Weights of a small GPT-style language model, trained from scratch on English Wikipedia: RMSNorm before each block.
MLP neurons of a small language model. Each row is named by its layer, matrix (down: output weights) and neuron, and shows model dimensions 32-287. Each number is 500 + 40 x the weight over its row's rms, rounded and kept within 0 to 999. Numbers have three digits each.
After each neuron's rows, "fires before" lists the tokens most often just after its 100 highest values on Wikipedia text that the model never trained on.

L7.down239:444492443451489529511600496501507501478479436539499456509511459525546540514345500522460425494502488553583517526457487534489464560490540547536456498428508510501504542449504483469471489563478471518463456438465468489459488547575414526576514539482526550478535449507443517555483469533504521516544476590524510564455496494500414516477497475460423532570590572502512497589599579455532522506479494474544504471448554476482508474475513573469584502510463451519521481446451567518509493525451448468489460468429490492466535545482508460447564557521556547466535510457471494550511534499527543448530515526488469507524424479507528525492522539501463496545543478427576479482474445482554508583541485541510525443525493459475483463518463575487530516524483500439469432563485519442490487424520506
fires before: " ", " M", "|", "–", " |\n"

L6.down1345:509562533467498438505515529441540391381506474515474530517570427500486510609498472579458481510476482502442512482526514508492484515568443487547488583537502530484508466480513525498444494483515512615488580422551461549453507588507418511515481474537466507497504436450463550472512526561491513564496430522509515607528466487501430492499451505524512516534528515568476485525494564558503551538524519457435491429537498449549510479481565515516538546561465536488475455499559505491490433463485524551444499502445476476511510501460463475528504528457482492518520603529456520476482512459548550491548527538514519545516444498498424504531479524498524486500526570466469485468475519491532522492446440521440537457472485382463600563579500484450585474412510464477475451500551499532466510568537589
fires before: " |", "2", "6", "8"

L6.down876:402490473548525558472476459561497553597527524553451461513523454490484498479564476469560461415480540474455437537489502506453439540561448515511449501429511521519424480470452495473534508492486568508511476467547525460475545531516441506507524459430517449491549444565503501525453483559493513478544522511513514492441493484504501493478519474497517448544497499514435506525493490546490506443518520499497621490499548523505597525508528495456551526520469472518574544527488540559490495490444520472518517555526534515433579486467486539457491461571497526575516514443522481458473440487435470515477473492491513504520537511530501481450504546516539473502489490518546533480532549456499536530477502483533486510524509584454532526536507564523487475462512512491483519557436439512550482537452474
fires before: " ", ",", " June", " January", "om"

L7.down635:483502531482565496519571512488470424485530568498434502451574487458523511489507476486479496481497549490466532481483503527547482413446534458520494539475525521439470549543533578532445507442469534480425530534591546590487492493431476441437475484551563575545554511487520455506614550515396543577574513498512525522534567537417503432511429504499538501529495507463496411459519482415510472499548500556517491471470501447485535439486507551552499544463463521555515489476523486473498470552516508452454511524448476472579474448491481488514513472535439445565497458523515405527451508493555478483559520459488518516514472487468499527445501503418443536591520446451480484492493481464600466529528497456527522519502453500507565543589522473499520448530509573515562486469503501532507542505468437
fires before: "7", "1", "2", "3", "0", ","

L6.down779:466510550515455533539623444440540471413518511541448476513519499546521507445436508519479503524519451528589527466477484468536491512459463578547467528490477515508438493461475521431550507480543470514473462484534521481513504525529515486486414519468483449471558447475546489441461510549542571468490496488474529495450493469542439578515451480485459486488626530437494523530504478496490526381548491480464552463418433489506458522433468514440491534515506454502502399492426511431530506578509410527483432489484482448474485581503449477475509525524496480552490522559510565499484616440477514549459534494558524513502478486496511500487511523510516512615545436515538537490463473437489470523565475559575560492490526434505486501547470573431530449531451530475424479499477513514572479470552561
fires before: " ", " |", " |\n"

L7.down569:510522497506487576548465539489489436534530453556457408476538485567489520453498514528428496475503473510513538542492525443509530516566565490520522500475447451488508511487507425541403558492454532559441504460451497517425511505484460535543501522507529541519474530469431453480506550523470449470552422558551523509487518421569415489517439529487515501586513577516539502526550551513501527526426528465469433462472523452506569471465515576476563451541518519496501451441542508547518502515480502436404494454469470469473496460533477500549525450539471475556543517470527606522519572488565501447465531528445449586489477484518504450478500516537538488532414525481579515445545477502527440446503485473563478528536470419453448491540522501465492478428505496413501490520453499550498490498511540
fires before: " |", ".", " ", " \""

L6.down678:425445491477470504444487562525473448432494499482493490507460473475529461519496508493437445432539580506487434522486463524508494503531472472479538530548442557469523457460478541435531436455526550480544553491461529473541528461544484522518509551526531493526510460485480527523505493482456473513540361514453447550513515475612540477483512443503499459503515521474481490565406446508496526526535498456477557587453510507506508507488490535485552493513486474546455485492492552511496484512525491470414542516462463497501554509575549420443556498473437501492493415522566525521443472549499483476468479532522473520485530488526557400517463557451570429503436449509548528540608521467531520501462441526483511459463489435474512566455457468467445460464484504516547534465514482515503584480529484
fires before: " ", " |", " |\n"

L7.down363:551489592526472477529534519532528447536551530558539594490469485548501564543477557481418514464485419505563497525525445565481528482526377505572439523559499498482551492468516472535489482466473445497515567491542496425469511533494433417422521472535479501512503473489517484536502497494555503467460432580585534487491538494537508451475463530522467525617526512511540497518546491561492445475431546551505445541480515491458560475488461481471461503504491501428487531488503417559426533479470519569561527563397463499424444517497503467459424431561476562481491518474493495470452563477509485480536466454469559493524451494504534456467527539466495532530549474527529486471419534512471499489508438499469492503465551541467488563525462481538514473598486506507522482433569554466529504504526503
fires before: "|", "-"

L6.down1383:431483493568476438526515493541506479435537477528533547509471479458546523529400501546438530541362529450476470508557585505480499487447513560484476507486492525468563454508515525495486474511525539502485539495510449536529474461505508510509505511461597526522454416538565506479465468464456551494554483491540521509543473478430486482465507462490435520515464505473563535490466441429556480395498538568498461470513501577513482487425434509443522530478463475535528506521525587490562535522475518502502490492469501524507539441478408510504541591523542498502534497442467443505474520509539481540462501473481525518501532509479501535502516462417477516544466463510575559524539433532563497520442482565525469535458456502573486565548478565511490535478490508459503488479440452565611470466602527
fires before: " "

L7.down82:528569428595485512521464529504534530521516481531516488537556531496397502516436529484516535552451491506523521507493547574459489537552479449535447460449481517470558455394525530452493506543489466451486479401483530523468539535503461497562511509457547507534549537487505521583535469474503524473515473614576500490498523476449443491471446482485473534481495547513556584567532476462469488452472545588501408461509574455514474467422495588483512551430461465490558479428544501601542540520488456514497489433493498520490518470431488596552493596516528484475527569447494494451569532521563458549530440509474469490487528472464491503494490505523457446512471476481563490465530465534508484553509463522500499499556497489540434440506493493474512569479478501452474488434418472497523551461549461
fires before: " |", ".", " ", ";", " G"

L6.down815:453490530442488494504507486484436526423560446458481586463461487407510532460384505535533480523451556491476547550533492579552542427591564508529523551497510495517572484501505563544479460470466495478504495418486501535420497479477460546516570516510541501575506516424588555510526490487473522493528457541477562480492544481578430494473440462543465442533484445503487455462445530477509551535488487469500506501472493502503516445421496607485513538519458522474502479435482490522520465467450496470467471522508506474515466448493496546465520487538528554422524501515528440429554449443535465502586531482499485492532492453534499480414486543458511435522505496446509460557567482500445571471523548531470517529508511439425470500523445514482440467515519460506516505456506464521538454480548532
fires before: " ", " |", " |\n", "0", "3"

L6.down100:530475510512553491516474481523447530377519416498490452459559507495526472569499526492554555538505486460461520538548499426498520524512538521502520472489497507479465512482464536442457551510500533464408477492455420470503474565483467435511486453550470526473527460473466544513473487465550480602513566478476529509581414456516522460432636525500510573500533507479548487473496519508553571580466459536586558507468463474493519504548494501533495543443419566475469519481544497492480563459534531449559484556501456481495504438411539515483488497452497507453515472473541495424546431464520453548544435496504521505502508463550469540500471478451501489538420504557410480554480531493513532494481462512516456469529445456459487503606461483472496484484475549467461468536512492475484492431414544
fires before: " |", " |\n", "5", "7"

L5.down1415:516511472534469464539484505555476454368487509529514529502458507496485529534518474511516487586479477501502545580516568591511532535475446519556520480509502483487478558527584500451485476550562468509578514471512448492475615542438541521494489520468481510526534528560558510450486537480439571503552467548497490555563496441458523510503524473577500431460469461468489540550463518456525557472514512459439509542509450533541535514532510459469560483442531483509516520518474485462486505530492491453477468540470489495466482533493494503494464444446499510479532490428538501525537525487523412491471499498504532564560455507539516477533431481558551470550570411481456504452517529527500480454508434540531502542461557575485549527560414491555466524549490512462509483471494589476553516549513543
fires before: "|", "-", "|---|---|---|---|\n", "|---|---|\n", "|---|---|---|\n"

L8.down1255:465516536495455455525480438409467487508503494521503567533516506498538417535502503501453524572493506514534460480509468469503527417537487465451462560509514481509584570524503511539475494434530457543373516614517397497511480545486442512535513465440424432513487455448513511466485479536541474445514604450544540475553555470525547528536500478479479539462455512534548493493534457552493520433516517446523584471527462537554508510533485507550489513576496491497568506447586550467538487513517450539481538526502520494498523469546527462553454443479528451490518424558503524532514465534469484509500521479505506488490492471559425495563501464434549509541499478513461550450458546576531501491432482494584521545543477489514552471597468490537561434493486459537500512476534472544577499507483517
fires before: ",", ".", " and", ".\n\n", " when", " by"

L5.down574:478546484498547514436465545507470485532501556514494507457474431484468504468556517464421466508476515551525460501478487495478509487449529526479520512483471448481393543445437498483516510494566541548476526542475550544475459441493497551579510470534416489556446461532504519516478467486451527499480470478500561479517515451530564458497422488544494533449469497410434465498533428498557490556552549497558441497493495514420546456499486490494447522571510553488421529459500533517471480463515493469507521554511480469523452631449536490501479435551401525464492402436469450441494519464439581464421529521487579555552523462532495503443482575485486557450502439441474505474455555567501456467473472481493502549467529512417516561497535478500475481530573456510562507521594506550436545495558502
fires before: " ", " |", " The"

L7.down227:570520405481464491501448500452561338480521464507486500491506466528433490499493526515485518480450527483546453451484477427460461430471451454528456487502507481540518549505472538522464451483582506478477527505530517513563521548538476563521517496458466485509473508419471466472484474520522469434518577474506534488493477513453479515481527444541479530528561487482500446479516558603558613427500515476500566557496395501480481497511572485475536498522461512497455507560510458442497525474513505518451539498542484460522489442470518509536501423452442463573496451470538464488551423576504565574526504504445466527488533479516474483540491433492491490496474494500473502512424527544517524532463514449577507467509471509523459504560504491509530449518490481481486443509472442486525471514532439
fires before: ",", " and", ".", " –"

L7.down945:470525565546460490486541447490518473479483457478480536510503466492536539489536502440507519475466477531480590531481478594498474481477410461566426419434526563536424515517501450503475462528558435508493536436517461523534512572511596496455515534500558500520428485546513443550464534520526491533445448429500476516525518509557493482581432448511465534512528535570572514523576519496456569510516538502437491489508420492544497516453430506568440431459507430440510525553487363496465475487507489480494508530492482481467453517542560498496417496567475491540497521456489451489529550477523490563507500491473563506532476488541508433492513508518459485584469475499429509545450493499530510499488513487534505517501529518449462501598463510533600562474432480474521521531548521507516584521451541
fires before: " |", "|", " B", ".", " C", " "

L7.down236:446466502468595503452506586543467489516511507438570466486550466560560454551506445520438607464549528465498505499474413508531511543513490485518485530486533499527400537548477510520477501450480566575437449539573522439486528457543552490490494487580478515466548488513502495453515484437459480509468513509513487497485516513481579526534527454494533429507542488477484531547441508472470521505516544496588494487465506511478465534522531499501460482512522507515513509463576532520500501491527539521494532517482551497533498563466606517453482560466392517475495527495561539498472415538539550461475454472443502474511572507562526496469501469494520525571463503475477516513453500585411499531480527537472541517462495522547488546487483542504500460541480536494512484510566529493433465407419481
fires before: " |"

L8.down1271:513539467521540500559474450512523568431453524479510470484478446452477500481422498426437495508485525507505559561449622484506460496502600540435481488529465528508574518489530439442547498531512494568453504468477400412448510547505425484641483456492484508514532543569451514468463551509477457541565507551479461508553516487501494498469560495437499455556548520473526512556511551481530444545487447517531496543547466470491501477479509590522600444463533488500536561454461480502547540538546477461502398531437509496500544563461509437491520471503445500493517532526509477493521568452471479460519408508469508502491475536477491471536481468543547511551503545488571487415485544548482514522479482566464500490465491514483541495511479542472492488560475513416484440487451613464572531477480518
fires before: "|"

L7.down1272:529520503520513456508491534520483480477522544524486535475552436446539384416468470541537456472513488483447509556466573432558537454519522496464531538540526573508540477475511474530457488479468435481473529526573502489561444499482451399474525465417445477499576519477525515461477419527557470496546608475546509490505513552422507502527525504574522524482474504429477514598497459523462536468515489532441456549527501524526511480582486554623506519597521496531516536429460520448532455470527533527521590530467520468562501474487534463503506490471479476486506458455531489439484511543458513527516491477455510480505485452510523505478488477467502510509494456482500479563500525456570549496474566501493510542429515419505460504617463458476499408518477529484537506503422458507562475472482486
fires before: ",", ".", ".\n\n", " and", " when"

L5.down1241:459430397443391533474475542509520491572501504484551482521559508510432498495523468543527539476603508567466462541481494563487503497501494489549594473488440472522473486499519492523530540489508494542573459517473552438491508461515520510481478560538481570452549610509580518553509562484394516504481466525413517520498549465533526473505512481509463479470509517501536432496471503485440462539517532473467439545481524535508577497555513479489536453543626538482560480498486465517476513579505489527463522428529489518515495607535586440461481527447496509503511520424552531534513541476510467439429459490463449508494533478491541498510462537482460490419424505493508543477532469467502485455499485527560511504480489534470469452436503502482485541512497495477499529451400501534472531497491514
fires before: "201", "200", "202", "194", "197", "195"

L6.down1034:467418536435461449493507581455535455436490461487487516489484520468556490518494496495509467447533562502495529503501446592517500424495483481502541487541505460473527494461512538468431522474477477543540495502480458525505491480482406453522555556515523464520495469414492531480500504513509513486509503475422484435560512486551447463451491445539483528517484496541494489550440504479510480454489422426566529527491498556473545511487472492482538574518461520461495463488506517515555495526531495450556517535506549474504484450479455523470504526596474493539480403489498501481469473471528480485492457514576427509525472512527490508448401469474502521582415482491536542540537537524542542581481468462441434509520484439488555539574525518485485472544493525470469508421495556503498544506497479
fires before: " |", " |\n", "1", "2", "5"

L6.down317:481498443512477443541551479499523482408458533494461498555540561515507467472446556472508525487390508496510496540485539530481527518535517564487498497511556526490468508493450535495528509510514508459502570380511518424482491552487534529496423481466506456477448468489548390486555412510528508446481484515493519524448445464510482554454476458430438498457561509490514556510538555515462538481604470482522519458489471494512409506369499456481496476555490430478478498460463504506498457574546450505483524468495511454480517558465436465530497492499511455497473522507504526489453540458555524493568551424562456511545429479456454562528476502486458539596462490474534591488514518428526486534532387556492508443471502454472469486518437545466609458444471509489454471517510446481570453581562563
fires before: " |", " ", "–", " |\n"

L8.down379:547532460474458577522512415466522472460512426518429576544489507498454482484496507507473513524455511559535512554503520524483500503571553565572505503498481503404603475514481552487522474546509512531537476443405474541472434542513412474506459595509494512466526493479477494562518513542513551578505463524456514525565494475511478461455516504479483494540501488536524433421458509486502543495499409488504465506520465483481492468492494594520542503469532558473478493501491519489503540518463449488533486541452424477428499467526577480500541506567494528484508498441503497537585553458496519401495446495494455521514448459481515451549437446506505506484499491489454418494529536482544466542493494523500524435552517426420447565482419463484503517545499385375477452499479577469533522565450544
fires before: "|", " ", ","

L6.down242:483488439510403531576530479418604467520492470505438495517478521486467500475527540500522505504454515404420514581531469512501534446515421481459506465475403531442539445485524522447438456522479505430486507486513483587518551484404447523500461507411543453587484405479474530498466524581477503491487409566503526494477500524458491470485470480465551556530477475564498531546486495515534493516460539472391404515487501446480545465463541520520516538537499532455605470518506528501442484511433510460550518510438533506572485445527407482468460475497499481454514502513526533542545504548553468535487489507433475517509489475485473518493494525541501516503478492537524577462558523472530532525509508537554444513493501592488493430442449511503501530480497453518507485438443482542527470509526520
fires before: " "

L8.down1397:510481481577465505528494461554565555520478447463559530495528524438505508499508463527553488433445517495456492539467516530521430499490630588436555462510525498546536485489452527454491493522500535520478500472601447486451458449558509518489536448425491556420523511634514486514509488542524510474512511458457529534499502501443498568442551530476477516507468533505534451553512453526543472547531480467566547508478524450518462502472440501458468534462559415544488520492548488509425432552531454551503463529451525468553541420552587447474467544471468511460512544441493506499501506448442455554482429525446492512490455551386462512478542514456422486526498553540535578477494566479570473535473530581521546516451539457533490497541449544505461475467488490433547432530411541466498511473553486
fires before: " |", " ", "1", ",", "."

L6.down1444:526473457477415473496559546537503464496537456485510491477484511506503509405478478579481517437508435518531502427447473465484553518468422546571546516501554515517562502478579543500441527480474465478542463474504444423473498500489494466410489531527499468497529466498471468572494520489617552428456542544568522522448542539490530527461519497524484456463473477488496484498501441570511481494536465535423481578461515565475594510506493438504491539522541447439411482476460481446435541465501501521546487478474474493502504542515455469451461521435590499501451459497560487525478559527569502476520499534432512543517406472557484470461458529460528498536548502517486514509448494491421475506546483483451465532487516520437445510532485437519501430544532477483484505457487514470478587504551554
fires before: "-", "|", "==", "In", "The"

L5.down349:517474481548562444471569505528518540477505460506552542526481549479526437505509513471473511529503572543421549509443489526485451456469509522461516525585584497566460473517469459539447461514504495554474421524608426551484518527497486473498505504446475472528537546561485487407501475509550503555491628544499508476558435622493545467482479482421501485444442544439480497552455506428497548499515521503517553457481499516461510503447510498488514533580523448528478546498547499472458471480553483493519556561452513514581511464433468484523474503487485527547449489523459488489431440595524460512521503480506590431499541531471501498492474473440498538519455507474526506489468545549538514528506479509475517467521465497511583525609489481524485465525506547519478488522467514465515378536509492
fires before: " "

L6.down147:502543558467477501614541494470466460382517494472504588488513426456556444501471508566472530486462502522493512539452528529499503413560582514530521514538478542533616451458511559480517517481519518573503545447447450524486511601535383469512518514513523486526487549495489477515477512500505523521514493520418526489466485448513473502493526521578439493573530550512505543564518508485489556452464407466499488484487428500448492491474493503525484485548515514517407419439537525501522435503488473526504526485486468502467451430533466505495541484546490531449515475455477517497504563441531500481594455533534467523489427504541488437449444470500502495509494462427438461489515508510505517557511505530465482476504529402472475533582468502444512424467493515431471474441540509401608521506552545
fires before: " ", " |\n", ".", " |", ";", ","

L5.down1173:467478500416488464537560580383489477480514501507461430505554514495481442485470536476589476499492535459477549473504445499512449431494513446484462542485542556499488456519480547568414446511492543464474466498494494549491443496516451470475507487458465444527507457432480517548451517485517499496530517504603498436422534503402469548490489489531499565503464536560458489615489536479475485426468490473508524493497518514474505516537553515524470569550357503478519441446488495436530461511476490569463584453536531500603525471484419517470495561475603479463502491545503479494468447509479464608589528540550448511498446473525504498558506537446525538516492537522502556518513434531510524512517503441529487492490467443488441458573438457486498500427491524484491485472530481499543448519480482
fires before: " ", " |", " |\n"

L6.down760:511536446468451463583500527567542437531474476499498457518514449424495444456497510538504515567457529470494508533583517403511512470432482480487471551489491634436583439524488532545480429501476470491444507541507489532549408491496517555518462457429525507443486441456500497503477447542459479496473520555531495463464385585459482482494501448448516505509460457491499532524521468451540523449516586635501445418489592494513497507489533492578517543503504523498581498531569566479498486492511504471522513448520510520545540421515444522489472577468472487489561497455501500539494451523490503537467473467506431485485516507435479525483508536491453450554486549528541570524506434435468541523463523549530481488521456524549440445501464492445508496475486509511504503486461416519527515509520472
fires before: " ", " (", " |"

L6.down427:502423419460516446504534526502543556439515473523525403529524549504483511524501505532518481436472524535573493544461477408554462519570530544446434440437577444499498528521504505493506580436512467496488423411550512500533538529433429524535503495492486495561479515574501496457538520458502448488508545478519497538413539452457521536500490551507493434585460520515559475489468511446489496543583506503569578507508558487440497506468550463520503477439565514499551528487479470560434502471430407491590486430431521478453507539493476438474467483559508500494485415536521517509501495518483531493522551481492540493490478512472494488467477509552520444494535542478436530459543609446516552542477462515541502536489508549438481504510575523507465462437483420461459518444499468402511470483484559
fires before: "0", "3", "1", "5", "9", "6"

L7.down1010:520515499491457478531555561505490464560499489553530550492506463465517527464520563513393551446511447494528525500552482602506466453546420475547453531579499521518518480530476480450482467452468514521509479468545507490500544501445536474423513474479573535550525474511532560507480485574471514471470389510561569479534493602508530506470484455532523444514504482491487476462503484533532543521511541593427434508466464511429494430453434508484498528528528437424508438554432435516437499462498538486528533432481516501490479512554405449471434483476477484481515492485539455476485529548558466505470481507513499554531492469495493422480477522464537507570542508522535602574459423514461463456527500510544522499497527575488504520491518466508482514513513426544568552425494566634473520548492503
fires before: "|", "|---|---|---|---|\n", "|---|---|---|\n", "|---|---|\n", " |"

L7.down1007:535507484473529554537522421497491486484507465508466540504509472522465547547485530459496466572500548492446562609451508494448469486517597567513498471492444503417573446468505481492519458504531489502490508437453393497476466562502434503595523542522472501504514523489444498525569481465493545534497475513438512512564500474612422493495501522462517517570541473549532485448422530483558511500499445540466454460533483400537533484540516586457524429521511535504536521529476527475512524539427493494527438521517480499537473445483532484542552524610482532439520500465466490503550546428425500413457464477471517512503475458498510516523379490538473560485406470496455464438554541494488488506493482494482522506476411513487533561573412471419483541476485475415476434510500509474562465543551503
fires before: "|", "|---|---|---|---", " |", " |\n", "."

L6.down1423:477492457457501495493516506415472484437493507465493559504566473485462419549447488480534532546431575436506487548480539458495561491498500483450442531484453465440604454483483549508561482502450490420589502500534410535462443460470381555568518542508530477507480492508455499578489461489465527526558510547548499512521421482586437488528521437496538516584483482476482565487524479491512540537544453509514506470487531546510500458429496535519509513573484556555496434494488490467549497474435470505516487478475494381491496425462502492449511504557555531461536520514508458524460481454520515530513466523527452494483497449501462461512510516495523477500481502474582465534538493502495510537539455491509484484511426472445534499539444473471490443528498408534524515480524509463508460529531553
fires before: " |", " |\n", " ", "3", "0"

L6.down978:488547508584496440554496578447576494502563535454585514475424546519460496526421522462506527472509421506482483467459542463513536424501472537530450511542546441529540499471551527497505519454520492475420453527530438503534549458469416422491499448495553519489535506459553475466410532508450522430460578517568553529509494490483497446509477491570489461451474504478533528457546388510468521549501560454479433522461499501478490450429533569545648564460547489477498553545536516519441412507527494520435509521479529470454507445500596492523559523505536494480480519533531462447493516606487530520430481473509548469482467498494583470462562453467478563573492416480507456523465489469517456488479524517512502554441430489515484462571512498509518488473496500505499496504561510585453541456497543
fires before: ",", ".", "\n", ")", " the"

L7.down1444:458484431563410531502455513511526518509534505451466496510498460480451508436508501518397521492489501555496503445472517509482472571484515484527524554520468496548513519530516492553545479490479538530504409444479450500414483531489497563496518506525488442422533504495470548498473521532509497488635463476496471536499474489493464454534509463470565495489532488444515456506465520476446559567499554573472541488529488513485464476463504546480508440526493468459492451492458515540439541447497512441407473451480549492488537449524477457464509488515505511468521487512504487551477452463526478501458502499511473500511507515444499452475524577526610487508509515536485520533506499431430439507538442481456523506438540377541503489536525495454441413466496381433572460509490519460479457484426472
fires before: " |", ".", " (", ":"

L8.down179:466502550514557450551485497521478535476464500458447591433423486512496511494533486609529461570501518499489569458479499524486516478488480536531438544612506484529521469473536467491455512605507525476390497484577471532512529547535413389449444553479555537483512482467460447460509506534412521573448512481497487446536435521451523493411471508445512522426510508503453529509528469549438573523489571582532496494515430497528481502487500511541423487455492490516403468478510526491512473564551443525479495586453471464602532456446481499487475504519439538468523469559555453511481561514565541532557482472572542443511504497547501495459460466470474583498498484499473441538462493518472471530495476535457528508539372508498554515580425466494502518450504533515486464469532520455576497512533544
fires before: " |", "0", "1", "3", " "

L5.down97:418514523459462518510596548459444502440499469503500504485531486482494506499536514530559509428485506522482496585459430512543451459557465438480524498567439577490505466520488534494473428453526551441499503521513557475465496509500439527419540509530524516512535415420505586497478559503572480474501435490483532435383469495436425504482503502537529549497485479528521492518451520539596493489470472412507517486486516530537526470455474502484511505508414479552570489466521467528477447490459482500545517438511483466560520493486447516465502479431541469470498489483552496431513468461487492539591533496577434545513505462580524536511446481477546539505503496518522565549549475470556471489462573483529495491475455515496486503502446432583460490480504497510496499432471522483548471486473486
fires before: " ", " |", " |\n", "3", "9"

L7.down1437:468433483567472566572530434505490472483502492481466525463531454521459511534465511580499520467453523562478513454502518480509518507562484525481506574555465448500525516537509590496497519523535481538457481471479458505497435549540367498538573487484526503464492533442436486547555489567491510551608513546514515509517445522526443434520538530442473485475443578449539454516487538518555465516497453495510543484529466481439512461503458574516550532528492513478495481519507517500476483577444517430440434449479475468484525467508479430566507502506498491484462438482495486546449473511487481433524496493520490546483386457446505446498429542521498544505502496499460498449488541465543419503510431548531551498532552448474573466552488465434463492483509453461497438461457492459536496539543481
fires before: "6", "3", "2", "7", " ", "5"

L5.down968:509565544487523484480515582383497486470504514502490571496649433547504438534551545485574503546503548421472598504478414484454513492502511433529518480472499493591506561520593482516488467509510523478521462552470532497483466489471440426481515502571530474452536508450558558518536497523491472504452524485502514479471500386506488520524486515565558439518506468592494493535414558467556499466483510504575503533505530511437534478519582484489539546498445487491486488433524512462541508509473550484463548506498492482500501501556486550511423459519563537535477490562500507498452434433473476517593519538534455497489507499482478532529427520515459568514526537495539524512542527488543532548509489505552519515495459383519563501538475446506528505417522440484499450446524510519518444541512460
fires before: " ", " |", " |\n", ":"

L6.down450:525545505474501479513456553481514472448578476472497496510486497461492482466477413522514511422576463582477583417518473483487447480528443552460476500518471530587525519445515514470491503518434474503449495501530478420472485510500487491474501447555499504467543468483462475459541534531603488461540548500507541423499506528480502556510542483484482446572452493384429475573489483509490588427547452531565460514491473525523512545485440448472521491555548487406460486482529465509513497492533512542521478403501470455513496472452465516473472484494480512531482514478523531482445495531587560503513509519544481520506475468489480462424409531450464477540529470409486527543484526431468481480484497513468477515491487514472423485582523436504581405499511509462413459512531492484498543514515444
fires before: "|", "-", " |", "."

L6.down1494:471569499516478530479573389542569457475504556536490536556497423488506454457469490489450493448443487585529498472441475541503506459392466530543490485542505575540479508481550533500501493486515548464579550499484458418561543508481534469516530541466596411529524415477493464491518598492517545528494449521558502609544482515460539485566529488472520493426520483446577491508556505523504479491539465573474564483534491499473455452412512475538564451470526457527482508504523494541484510512533496552470456513480472460503504452494506485500554509543508461457477527495518489442443536473506499459548477494547504510493421502516487493587466543489455502561528454457452496520445494435546429571508471524474525463456487429474550463553517442458570493540513565503452494442541520515515500538521586
fires before: ",", " ", "3", "0"

L7.down1006:504500479460491542598636445504492507440475433508454482505496453537499507497399499475471462541487529534491515565421490467513472555522565579482468518489486500444560501525540470508551472547505529475543498434459474501432512563524398499582500534500522537495523502509447496530527487510504476520544495601497488551531475476537420519513534493469458504555582517545494480503538564520586532522500438479535528455527499424533503440477507567489591468529531497512501475518439501484528530543461438464481461507456483468440524496473481457492595534550525569506528544518463428546551521451509517446526478503453458510518402489477493499521513515509493498540515493460529468474536542459528465558520480535470531467546470414449523510555450513477544505543500490416477399518456521452529457518546505
fires before: "|", " |\n"

L6.down782:546474492494540538559424523481515556504511507497437500522477550430478553468447498576500489500459553451441553457504515452496532458456461503450454524502448525529482411549532539498455463567474483434470509499561509492498454519480430515514545469447537421525484447430443459491513453530481530531537497551532514499477403553487451512558531484467477519520424575536545587519458501451485472418528480517522438444504558508501512494453524543526583569442458511547541525493488524518518492497442482462531468445514557523580589476450448483517521541466524457506455508547534516531513449439427466484504482541486473450505475515506441499500493510487459531552534527560537432481560489524549528520446483509581483573481469506571433556517459510464466486465509511485519466451471446484502489542596415
fires before: " ", " \"", " |", "4", "5", "6"

L8.down898:482508377536464497450474529489568501501515475560447443446493484459475486431524505564483453442513507511573515536497547473496497573506560477437522469424402503531565497489556480487472531495441488456489459475492486494499451425486525558483486489567551499437508511514475482497502489524531512501514482447482487533412503510474440499482527527475468509498549542503507462577547572481467486546518489492559582502504510484414461473437478558462498490522573485561491451491507494572507514423508462468410486530461552485430506463500467533406543454490495526466449468526499508577490463478546531477509513560428398494502522521442461493481548519564536423457496514498523537548488468468495477456430492475565525509535519494432477423520584482477476467471495469443539485552461533480498519478481498
fires before: " |", ".", " ", " •"

L7.down809:445520577555482490508511511549477449480538535469495566508455495556545481480473499449537510489428497543572552464444437593487528458520464505560469475521569540494452498485473496546530469554554501531577495459517485484479428601522526496456537468548514477515461494536543422482483515518479508528506462466502535466586505473549471434567442462551427524474504478539513509507542462590455522436465548551481488487477491539519416489521487479510489509531461555466528533452464489532524459399464487542511443621487508483418463549460537513515512502468505539550505449476516519486518619514454482553553460488486544507522451445562490427498517469431464472563513419497440449518497540504572446492537467527518472506510570515487511533588466549506527498493445502471461477502569507499558589486447519
fires before: "|", "-", " |", " Gr"